From a checkpoint of a small transformer trained on Wikipedia.
Size: 9 layers, width 768, 8 heads of 96.
Training: 903M tokens, 13773 steps.
MLP neurons of a small language model. Each row is named by its layer, matrix (gate and up: input weights) and neuron, and shows model dimensions 608-671. Each number is 50 + 15 x the weight over its row's rms, rounded and kept within 0 to 99. A neuron's up and down rows have the sign that makes its largest values positive.
A block is one neuron, or neurons of one layer that tend to fire together. After each block is what it responds to, as a language model described it from the Wikipedia text at the highest values.

L4.gate191:15 82 46 63 37 89 27 44 27 34 68 68 25 51 58 50 49 33 50 37 39 68 68 70 41 40 33 43 60 53 45 48 51 70 56 70 48 29 44 50 50 41 48 12 47 31 33 62 37 61 63 58 67 28 65 49 40 56 35 42 52 67 66 42
L4.up191:24 55 40 44 68 51 56 36 57 58 52 67 63 58 35 24 52 58 27 18 60 41 45 39 37 52 50 53 52 32 66 48 72 30 72 51 64 58 59 63 62 64 29 47 46 77 34 59 44 53 47 43 51 21 68 49 59 11 46 69 61 69 84 14
L4.gate213:48 45 37 67 35 71 31 60 58 47 72 50 53 19 55 32 53 39 62 60 43 63 53 47 44 40 84 41 60 45 44 41 44 67 63 35 55 30 62 33 42 52 60 56 26 39 65 44 32 67 58 51 47 43 48 52 48 29 30 29 97 62 36 06
L4.up213:61 43 53 86 37 69 34 43 49 56 75 41 64 12 38 29 47 55 35 49 46 58 55 51 67 48 57 49 75 53 64 77 73 49 67 33 56 43 30 44 44 48 55 51 59 34 60 74 43 53 56 66 58 44 44 52 61 70 42 37 55 66 53 18
L4.gate484:59 75 18 67 36 21 34 92 45 45 59 48 73 59 38 77 57 46 58 67 45 63 69 34 54 40 30 55 28 43 64 31 44 34 45 75 35 27 48 31 44 48 45 11 73 42 58 57 65 63 56 85 37 65 34 43 46 34 70 43 48 26 61 45
L4.up484:47 71 48 51 59 55 52 96 39 59 20 55 36 51 31 73 26 73 61 57 37 16 75 21 70 70 41 41 56 55 48 64 47 56 51 16 63 70 50 63 70 45 30 68 30 50 53 46 39 35 53 87 60 43 55 19 32 74 53 37 45 70 62 26
L4.gate553:25 42 51 37 42 59 52 33 20 52 67 64 36 50 56 33 39 48 36 54 26 69 19 53 58 82 53 47 52 35 24 24 16 57 69 41 62 29 57 58 48 31 56 70 47 37 54 63 53 50 68 74 42 69 26 33 35 64 30 00 60 51 30 52
L4.up553:37 56 73 73 62 34 56 33 69 78 45 52 22 62 43 69 35 22 39 43 45 69 51 49 32 49 56 38 77 74 46 45 34 87 49 38 28 68 62 53 45 43 40 45 66 52 44 35 25 54 48 53 45 66 45 68 42 55 86 56 81 42 56 47
L4.gate704:32 81 49 75 54 39 62 51 50 66 41 50 63 46 56 36 64 48 41 47 59 57 45 55 36 38 64 64 61 53 64 51 36 51 51 06 72 65 67 58 74 40 35 55 40 39 40 70 54 52 40 55 43 47 65 51 27 57 53 35 41 53 60 32
L4.up704:49 41 30 46 39 86 61 58 24 24 27 51 39 55 50 32 36 23 53 38 48 36 43 30 47 73 43 51 59 59 47 59 29 31 84 70 64 12 79 52 55 33 55 54 67 28 40 50 55 31 67 32 53 23 68 65 55 45 54 60 61 80 71 50
L4.gate919:40 48 60 43 60 53 41 53 16 53 49 50 48 42 76 44 60 40 38 41 46 54 37 50 25 70 35 70 49 60 60 36 44 61 41 42 65 45 12 66 57 56 73 34 26 43 41 52 48 55 68 30 56 39 19 53 47 57 35 48 64 60 52 41
L4.up919:36 42 62 56 34 87 36 31 50 56 55 75 53 57 59 66 64 43 81 42 31 58 38 43 82 32 65 41 43 66 70 41 48 32 52 37 63 40 30 52 63 25 81 57 29 07 27 38 59 59 70 54 64 65 49 53 41 69 37 52 54 43 54 74
L4.gate1635:15 48 45 66 62 63 45 92 54 35 59 62 49 56 45 73 65 19 46 22 57 20 21 28 44 53 41 65 25 43 52 48 61 44 69 48 81 69 77 56 59 65 61 47 67 40 48 52 52 26 27 20 36 54 60 55 52 51 44 60 51 72 48 44
L4.up1635:64 38 63 51 64 40 41 53 48 74 61 67 43 64 62 78 61 58 63 50 21 55 52 21 57 49 58 64 20 67 71 69 71 27 61 76 51 31 41 41 89 62 27 38 34 45 50 35 48 66 45 63 43 30 44 65 48 53 38 72 61 41 75 51
L4.gate1869:36 52 42 64 24 45 68 57 57 44 49 62 52 50 47 51 38 35 57 51 46 43 57 52 67 55 44 72 59 36 45 44 66 31 43 39 17 32 43 61 60 34 51 46 41 34 33 44 60 40 32 36 85 48 17 45 59 39 58 55 44 56 70 60
L4.up1869:52 72 41 66 26 78 54 37 77 60 39 63 43 47 39 41 43 76 32 41 35 69 59 30 34 35 23 54 40 49 37 33 44 30 36 49 54 53 53 40 46 56 37 48 50 60 58 81 84 67 49 53 63 62 54 60 62 41 33 37 62 78 53 55
Parentage in biographies. Words in early-life biography text that introduce a subject's parents or origins, such as born to, son of, born into, her father.

L4.gate54:57 53 53 55 30 35 60 66 83 50 20 45 57 64 57 48 65 21 45 44 55 66 69 61 28 47 29 63 29 56 54 52 74 15 53 47 65 65 67 59 20 60 39 45 42 44 38 34 57 68 54 49 37 53 56 44 30 54 33 65 61 28 65 53
L4.up54:52 55 30 61 65 49 46 27 72 26 38 54 60 44 36 70 51 72 52 44 70 44 42 56 59 60 33 39 95 44 46 47 48 29 50 38 59 25 43 61 59 43 48 38 82 56 61 43 37 73 49 72 49 43 48 62 19 47 23 35 44 42 58 55
L4.gate326:75 53 28 66 33 36 64 47 21 46 57 47 51 46 46 45 44 70 34 81 56 33 36 55 51 60 53 57 52 64 45 30 25 45 64 49 43 73 65 62 31 52 19 76 51 24 63 55 39 13 50 50 57 51 60 39 49 46 65 37 50 47 79 73
L4.up326:43 54 40 55 65 27 28 58 58 33 62 29 16 71 49 72 46 76 66 74 61 36 33 73 46 51 73 55 58 39 44 20 44 62 47 41 33 61 41 79 69 96 74 67 80 39 66 49 46 66 53 55 59 55 76 51 59 38 61 47 47 39 45 41
L4.gate633:36 64 47 58 46 50 52 73 80 40 47 48 67 67 60 47 39 33 64 62 68 61 58 53 49 34 54 57 86 52 52 39 36 61 37 27 56 34 32 36 50 21 39 59 57 51 57 63 63 48 13 57 46 20 14 44 37 53 26 42 61 44 46 49
L4.up633:45 63 44 42 77 57 33 45 63 55 35 39 42 21 57 59 85 59 33 67 59 41 54 45 49 47 50 27 43 45 54 76 57 48 35 38 42 30 43 38 44 67 50 43 51 66 62 56 47 82 60 49 54 49 66 50 20 10 49 37 77 54 43 73
L4.gate687:43 61 57 72 51 40 35 31 77 44 58 40 45 69 21 32 69 77 62 93 37 60 80 50 40 92 65 75 36 64 51 66 98 45 70 51 50 46 57 34 71 46 39 58 59 48 32 52 71 56 71 20 31 43 34 49 70 49 55 17 27 58 64 57
L4.up687:56 54 52 37 42 49 36 63 37 55 71 33 53 45 53 70 62 69 17 51 34 48 46 65 64 70 58 43 27 35 87 66 69 52 66 19 75 44 51 40 33 47 36 30 50 47 50 41 68 57 34 36 57 56 58 35 54 34 52 54 57 56 33 58
L4.gate1631:26 37 47 44 40 47 65 51 32 29 63 64 44 74 59 66 50 40 65 48 47 26 69 53 71 53 33 39 50 58 51 58 37 44 42 45 48 40 43 80 40 29 54 39 36 39 53 40 81 63 47 35 56 50 47 49 23 18 56 69 53 40 48 52
L4.up1631:31 71 62 58 44 53 41 47 62 45 29 52 55 37 81 83 44 49 60 68 47 45 40 40 77 41 49 23 40 61 57 39 39 41 40 43 63 77 44 53 59 25 75 59 64 32 52 50 37 36 83 40 81 69 59 25 24 58 52 64 77 53 46 38
L4.gate1675:61 48 35 60 27 68 44 49 56 43 33 61 63 73 47 68 37 49 65 41 43 26 81 58 45 75 44 30 52 60 54 58 41 55 52 56 71 63 63 77 33 35 37 51 56 29 78 68 60 33 21 60 44 46 46 45 76 57 47 48 27 51 57 59
L4.up1675:49 76 37 61 45 62 63 71 59 45 71 52 36 54 39 53 30 31 74 51 53 20 40 55 63 42 44 76 32 56 81 47 57 40 65 45 46 56 69 53 43 45 51 50 44 44 69 47 37 42 43 53 31 58 52 47 49 31 38 56 48 35 42 71
L4.gate1752:63 69 51 77 41 57 79 46 62 44 50 33 45 24 63 66 43 73 54 44 71 38 73 53 48 49 39 67 41 49 51 37 49 47 44 46 46 37 44 74 41 77 71 68 43 52 42 61 54 61 75 22 44 35 53 29 62 43 48 21 56 36 57 60
L4.up1752:30 65 52 62 39 63 45 45 56 24 41 39 59 48 68 55 54 59 83 60 74 36 73 75 39 71 52 60 26 63 40 58 63 62 33 23 37 21 53 64 35 62 36 77 71 53 36 69 53 63 40 44 48 57 51 38 63 29 54 48 58 52 35 55
L4.gate1960:35 38 36 45 53 36 30 44 67 63 28 40 41 45 45 52 36 32 64 36 53 69 25 55 53 65 47 63 91 58 56 63 70 55 36 51 53 60 46 75 62 62 39 18 70 36 55 67 44 56 50 20 58 47 38 38 82 45 39 38 59 67 49 48
L4.up1960:47 52 59 49 80 40 45 53 69 42 66 59 50 28 34 32 69 51 48 61 62 34 53 29 65 51 59 46 64 42 58 48 69 51 45 56 39 62 73 56 34 60 34 71 22 47 45 55 42 39 46 42 47 41 41 32 66 59 63 50 68 34 60 52
Section-start boundaries. Newline right after a wiki section heading (==Career==, ==Geography==), plus paragraph-opening connectives like However, In general, According to.

L6.gate305:42 77 47 38 95 59 56 84 57 47 66 76 53 36 60 58 70 41 43 63 51 89 39 38 56 70 43 57 54 59 41 50 21 56 71 51 58 44 66 27 58 29 36 28 53 33 27 59 49 56 46 46 44 70 40 48 55 36 73 51 32 42 82 52
L6.up305:41 51 55 33 60 56 77 41 52 38 47 64 54 70 72 58 58 63 68 78 45 46 57 46 45 41 65 54 50 15 54 48 61 62 37 59 46 72 81 57 35 62 55 47 60 50 67 21 28 62 24 70 59 39 44 26 67 56 44 54 66 47 27 46
L6.gate432:52 65 79 59 73 67 42 57 61 57 93 49 57 78 69 52 34 46 26 72 44 61 32 33 51 48 46 65 31 63 74 61 77 66 53 54 74 48 26 77 75 66 43 48 49 48 33 59 44 51 73 32 64 59 57 45 30 63 56 56 73 44 52 45
L6.up432:44 68 60 64 58 64 47 50 44 59 48 64 62 69 58 40 44 30 52 58 52 45 21 51 23 34 21 69 60 65 24 51 64 29 59 61 50 41 45 63 50 61 51 29 38 23 88 42 58 52 42 45 61 51 62 59 41 55 40 28 30 54 57 50
L6.gate627:44 53 58 36 83 65 63 26 73 39 59 63 24 55 46 51 60 46 51 32 80 28 52 56 76 42 49 67 48 61 60 21 54 84 65 38 49 61 48 57 46 38 58 51 49 48 71 79 52 32 49 52 48 46 52 34 68 58 72 64 49 39 53 33
L6.up627:50 64 44 19 60 62 44 59 49 58 43 59 62 28 49 52 37 59 57 54 48 46 37 62 50 46 55 77 47 41 52 62 35 19 37 38 30 52 60 51 55 41 42 31 24 43 40 52 50 23 58 47 54 47 66 99 47 28 46 29 55 51 43 43
L6.gate699:59 82 45 82 78 49 34 56 44 49 63 58 59 62 49 47 64 56 42 39 70 13 33 44 71 37 47 74 29 40 57 47 76 71 28 71 62 31 39 65 51 45 34 32 43 43 57 54 56 57 34 42 43 60 57 47 57 35 44 53 64 41 64 65
L6.up699:51 77 49 69 58 70 80 66 41 34 33 51 47 26 51 59 61 57 45 79 42 31 39 33 49 58 30 58 34 49 51 74 41 16 34 51 42 55 44 65 40 48 24 34 46 33 47 81 67 45 40 41 43 71 72 81 49 53 54 57 55 46 38 44
Words just before dates. Tokens immediately before a year, decade or century, such as mid, late, c., the, born and the space ahead of a date number.

L2.gate105:59 50 51 39 54 48 35 47 50 31 86 46 47 40 36 78 63 51 52 36 60 66 46 27 43 67 40 82 61 51 63 30 43 51 70 50 49 20 56 45 66 82 41 76 50 70 50 44 53 74 45 41 34 39 72 54 43 49 51 45 43 17 16 56
L2.up105:65 56 60 51 49 43 96 32 57 33 76 36 34 26 62 49 60 51 22 67 44 50 63 65 34 55 47 60 56 63 30 32 51 52 64 35 48 57 60 70 58 45 69 53 40 53 39 53 76 77 81 42 52 46 53 49 49 49 70 46 19 36 59 45
L2.gate1498:12 65 39 56 66 36 43 67 52 51 76 76 47 52 64 56 57 73 52 39 80 67 29 42 45 76 67 25 71 45 50 49 51 47 40 08 39 68 55 46 47 71 43 64 40 45 62 60 51 75 27 50 58 42 48 49 29 56 54 66 61 78 84 54
L2.up1498:51 63 57 73 67 32 65 50 74 54 27 55 73 54 37 39 63 49 43 53 66 62 93 66 43 77 67 51 39 59 38 16 65 61 78 19 63 67 68 49 57 55 79 53 60 30 48 49 36 56 30 50 61 64 43 26 53 21 51 24 47 87 65 54
Comma after opening adverbials. Commas closing a sentence-opening time phrase or connective, as in In 1989, / On this day, / Nevertheless,; sometimes the year's last digit.

L6.gate0:44 32 42 54 42 54 56 69 54 43 59 32 51 64 59 67 30 48 49 82 35 31 65 56 43 22 61 39 48 43 57 61 52 40 48 51 45 53 61 60 37 49 56 51 57 58 20 53 88 69 69 68 37 74 60 31 57 40 43 32 45 34 41 34
L6.up0:46 54 20 33 69 52 44 56 58 45 63 44 77 46 45 50 62 47 64 56 75 30 64 55 76 30 72 45 51 52 62 59 46 77 49 46 47 55 51 35 61 49 58 37 65 45 38 84 49 52 48 52 44 60 58 28 56 55 71 24 53 45 30 79
L6.gate451:58 47 61 57 64 39 38 48 71 36 55 82 35 26 67 37 36 39 41 77 49 43 62 51 54 52 40 24 62 51 52 76 45 42 58 50 56 47 67 42 35 69 64 29 80 42 37 57 66 60 54 31 65 21 57 52 51 51 60 20 77 63 45 66
L6.up451:27 47 57 57 71 67 70 51 44 67 62 38 55 48 37 59 28 28 47 44 42 55 41 79 62 45 46 66 56 72 63 65 25 47 31 55 52 86 54 59 38 77 78 59 48 45 52 29 69 77 74 37 41 21 36 29 47 49 46 51 46 52 63 55
L6.gate730:48 52 50 50 59 48 55 44 86 56 50 69 73 51 27 49 59 42 66 64 15 71 60 29 58 70 46 77 65 61 60 46 21 67 66 87 55 58 51 37 58 29 55 48 37 44 64 57 51 39 28 61 39 42 48 31 56 50 53 54 27 79 81 65
L6.up730:58 74 49 58 42 66 25 45 43 58 58 89 52 67 42 47 60 64 60 57 35 50 58 50 60 64 61 66 44 55 57 55 48 58 46 40 47 72 44 47 55 48 40 45 30 33 34 52 35 49 55 33 56 80 61 44 50 45 35 35 59 72 64 60
L6.gate1981:68 56 54 52 55 34 64 46 46 27 44 72 45 70 51 49 42 46 33 58 66 43 32 37 59 64 67 74 89 61 47 83 31 24 73 66 64 51 83 39 67 37 49 50 23 70 45 31 64 58 40 38 32 58 67 00 60 16 40 45 56 33 50 59
L6.up1981:44 49 39 49 34 22 66 51 47 58 37 56 68 65 58 47 40 37 35 52 60 53 29 31 70 40 42 57 69 56 22 50 44 60 51 66 51 56 45 46 33 66 66 59 36 35 66 33 58 51 73 42 48 38 53 72 49 63 26 85 52 69 28 55
Table row-final pipe. Mostly the closing pipe of a wiki table row, often after an empty or notes cell (fight records, coordinates, filmographies), plus some sentence-ending periods and verbs such as released or established after dated facts.

L4.gate132:54 63 66 60 70 49 40 81 32 51 43 60 46 83 36 33 49 58 42 50 57 75 52 41 26 74 57 36 43 84 40 83 46 49 65 55 52 67 55 33 80 54 37 52 46 45 71 62 23 78 26 41 46 48 59 68 65 49 77 66 79 42 49 21
L4.up132:29 62 50 60 53 75 11 50 57 26 42 48 69 84 45 47 74 60 59 79 38 76 43 54 56 56 72 54 51 69 36 71 45 36 77 29 05 57 49 53 62 45 40 56 68 47 43 49 47 55 64 38 43 48 50 60 60 27 70 26 51 27 53 74
L4.gate192:53 40 62 32 68 53 42 36 40 43 23 35 56 49 67 55 51 52 60 29 53 57 20 40 40 67 82 67 54 36 76 49 56 71 41 47 55 27 60 65 61 71 47 53 42 47 71 30 40 56 46 54 55 29 60 35 53 54 65 34 39 59 49 43
L4.up192:88 39 40 41 50 73 82 42 51 51 62 55 23 68 70 41 45 36 18 52 33 45 40 40 39 64 33 20 37 56 52 52 33 55 62 27 54 74 40 33 39 24 44 48 46 38 61 25 59 47 40 60 46 46 34 69 40 45 61 43 76 34 59 64
L4.gate708:63 58 47 67 67 78 70 52 51 53 89 41 57 38 34 49 57 72 51 68 52 46 36 47 55 34 61 53 33 36 46 64 38 64 57 32 62 48 44 59 49 67 55 46 56 42 39 63 68 58 41 55 53 39 38 72 62 17 33 35 48 38 58 65
L4.up708:44 40 22 54 80 42 50 76 44 65 78 46 52 55 80 42 43 60 48 48 48 39 37 36 62 67 32 69 45 83 57 75 41 53 49 57 49 55 41 32 58 48 46 55 52 18 55 59 52 86 43 59 62 45 58 41 40 64 49 63 67 41 54 42
L4.gate1135:69 35 81 46 72 60 36 63 59 71 28 29 60 28 36 49 65 79 57 58 47 55 47 59 32 18 44 22 31 46 59 55 55 81 92 60 48 90 33 33 55 11 55 23 49 46 38 46 55 44 42 52 41 52 63 53 52 61 39 28 80 54 56 72
L4.up1135:66 54 40 75 63 60 39 64 55 46 26 43 74 35 38 43 31 75 35 45 34 32 69 57 37 25 45 26 59 78 49 42 24 39 74 59 30 57 30 45 46 34 64 37 74 39 50 63 60 61 41 33 63 31 60 83 39 69 54 56 56 49 57 49
L4.gate1193:41 62 42 81 58 52 51 53 49 41 53 69 54 44 28 29 64 67 55 48 62 28 56 54 22 41 81 50 32 76 40 61 42 45 76 56 36 49 39 81 44 79 40 54 65 20 46 49 64 45 34 52 74 73 40 58 66 33 49 89 63 44 64 61
L4.up1193:76 48 31 70 42 56 63 71 69 42 49 43 52 51 43 32 88 64 50 73 45 04 39 50 45 53 45 41 59 46 18 64 55 47 54 16 38 40 73 54 47 66 12 67 45 64 40 33 65 56 47 51 52 60 54 35 43 24 55 59 53 46 39 44
L4.gate1699:28 13 53 49 52 52 35 37 64 19 64 38 47 33 51 22 60 38 37 62 64 42 44 27 47 69 57 49 38 43 88 86 38 41 52 38 16 53 68 37 47 72 42 70 61 44 56 56 75 62 68 45 71 72 40 73 65 52 41 39 47 47 71 41
L4.up1699:80 56 70 40 20 45 64 35 54 38 56 85 47 71 48 17 27 90 49 22 63 59 55 47 60 59 68 49 37 45 50 43 43 86 28 75 41 65 38 77 56 63 64 54 43 50 45 39 56 78 91 75 47 29 44 40 78 23 39 66 81 51 59 54
L4.gate1947:54 37 49 70 42 44 60 90 45 75 53 69 32 28 43 47 53 44 63 42 51 29 69 64 63 46 64 52 63 58 52 40 28 40 71 56 39 69 42 41 73 18 61 45 42 42 51 48 53 65 59 36 70 40 46 53 56 25 53 29 66 74 65 55
L4.up1947:63 44 53 50 45 92 64 70 40 48 43 48 63 33 59 61 64 76 75 46 50 56 75 39 25 34 41 64 73 27 41 54 65 56 80 49 68 69 70 46 62 52 59 26 22 59 62 60 49 41 67 45 52 52 34 69 69 63 71 34 70 47 54 40
L4.gate1953:45 25 59 39 58 59 45 57 59 63 83 34 51 60 95 51 43 44 72 66 61 49 73 41 46 53 59 63 63 63 49 49 62 43 49 29 33 61 19 36 47 44 56 28 52 60 51 51 34 58 55 27 46 45 71 61 54 72 34 34 56 26 38 56
L4.up1953:12 33 78 47 40 38 59 41 65 29 87 29 46 53 50 26 70 51 65 47 64 71 69 19 54 63 34 49 54 35 52 76 48 70 32 46 49 42 39 32 64 73 73 63 61 41 57 58 86 45 47 38 33 53 60 46 50 47 46 40 40 51 27 54
Table row end pipes. Closing pipe at the end of a wiki table's header or data row, just before the line break, e.g. after Notes, References, Points, Ref(s).

L2.gate468:69 44 71 39 54 60 66 40 68 65 35 39 64 78 59 49 81 40 54 51 47 54 29 54 50 29 48 34 37 49 69 60 49 71 12 42 58 22 28 76 66 42 52 31 44 64 29 38 63 89 61 51 64 65 38 42 50 55 20 33 52 68 70 70
L2.up468:36 73 52 30 50 49 34 61 45 44 59 42 63 44 51 41 84 59 34 87 49 68 52 75 59 30 63 62 23 35 75 26 57 38 41 23 41 37 41 73 33 57 67 19 62 78 60 55 59 76 71 47 56 71 41 60 38 52 54 50 69 46 60 71
L2.gate1012:57 25 38 68 47 62 57 81 55 59 51 46 48 40 70 60 77 51 26 72 29 56 52 35 67 48 45 48 66 79 50 57 46 49 46 37 57 50 46 47 48 62 45 56 44 20 51 59 72 49 63 20 51 41 26 45 42 56 26 78 33 38 38 51
L2.up1012:40 72 53 52 53 59 52 73 31 53 19 49 69 51 35 41 47 55 93 48 37 65 53 53 54 50 65 73 47 42 35 66 71 25 54 57 45 59 39 59 26 55 23 53 34 77 39 34 38 38 52 19 51 56 46 54 44 41 33 60 48 44 77 58
Wikipedia table/heading delimiters. Pipe separators in markdown table header rows, strongest near the last column name (Pts |, Date |), plus == opening section headings like ==History==.

L6.gate1132:67 36 60 56 60 36 38 56 61 37 50 65 58 58 48 69 46 41 55 43 31 50 27 67 31 60 74 43 46 40 40 46 44 65 40 51 45 54 54 64 44 56 51 06 78 35 52 44 40 45 41 74 42 44 38 53 52 41 58 32 57 51 71 94
L6.up1132:48 54 60 84 41 28 55 75 21 53 46 39 42 59 54 34 39 40 58 50 28 48 50 46 78 80 62 59 62 54 79 59 41 58 42 44 59 58 30 46 47 74 42 71 34 68 54 55 77 68 49 08 55 77 49 23 44 44 67 45 67 69 45 59
L6.gate1159:75 39 61 52 46 46 40 59 54 57 59 66 74 41 39 59 25 55 70 51 30 54 35 54 70 40 79 85 44 27 36 61 42 37 59 51 51 46 77 62 58 54 45 18 31 59 48 36 62 38 31 28 45 51 27 47 23 42 60 51 49 26 56 72
L6.up1159:69 71 80 36 27 26 38 55 39 44 49 53 38 68 41 36 46 70 31 47 39 30 47 58 48 38 41 49 17 52 44 10 37 48 69 38 52 21 58 41 53 80 46 55 85 36 62 36 54 52 55 33 54 52 47 43 67 58 45 31 44 57 46 62
L6.gate1253:69 43 89 66 48 53 35 63 65 50 42 72 22 54 38 68 73 53 70 33 59 34 25 82 71 37 58 45 45 56 26 48 41 36 41 51 60 34 46 73 67 44 59 38 51 46 52 29 50 44 53 39 47 44 41 62 39 60 64 54 67 43 44 44
L6.up1253:56 54 28 45 62 60 40 43 39 54 59 43 48 38 48 48 38 59 31 53 42 44 53 78 62 62 46 28 57 66 40 67 63 37 79 51 76 26 55 36 55 78 44 54 54 44 83 37 62 41 45 62 36 41 60 58 27 27 61 52 35 58 54 70
L6.gate1427:68 45 56 36 66 57 81 39 57 37 28 41 49 32 45 67 44 36 47 42 52 36 70 85 85 47 49 46 53 46 71 40 51 26 46 53 30 49 37 53 58 70 40 33 54 61 52 42 25 68 44 58 45 77 33 68 31 49 69 43 49 67 73 62
L6.up1427:36 74 39 66 52 60 74 51 33 67 65 54 22 37 43 31 52 64 56 47 46 36 53 72 53 41 52 36 32 48 35 46 73 48 54 61 38 32 18 45 18 47 47 43 43 39 68 65 60 67 37 72 59 13 56 45 21 59 43 41 47 52 32 36
Sentence and section boundaries. Sentence-final periods closing explanatory sentences in encyclopedic prose ("wavelength of light.", "fully repaid."), plus line-initial == or === opening section headings.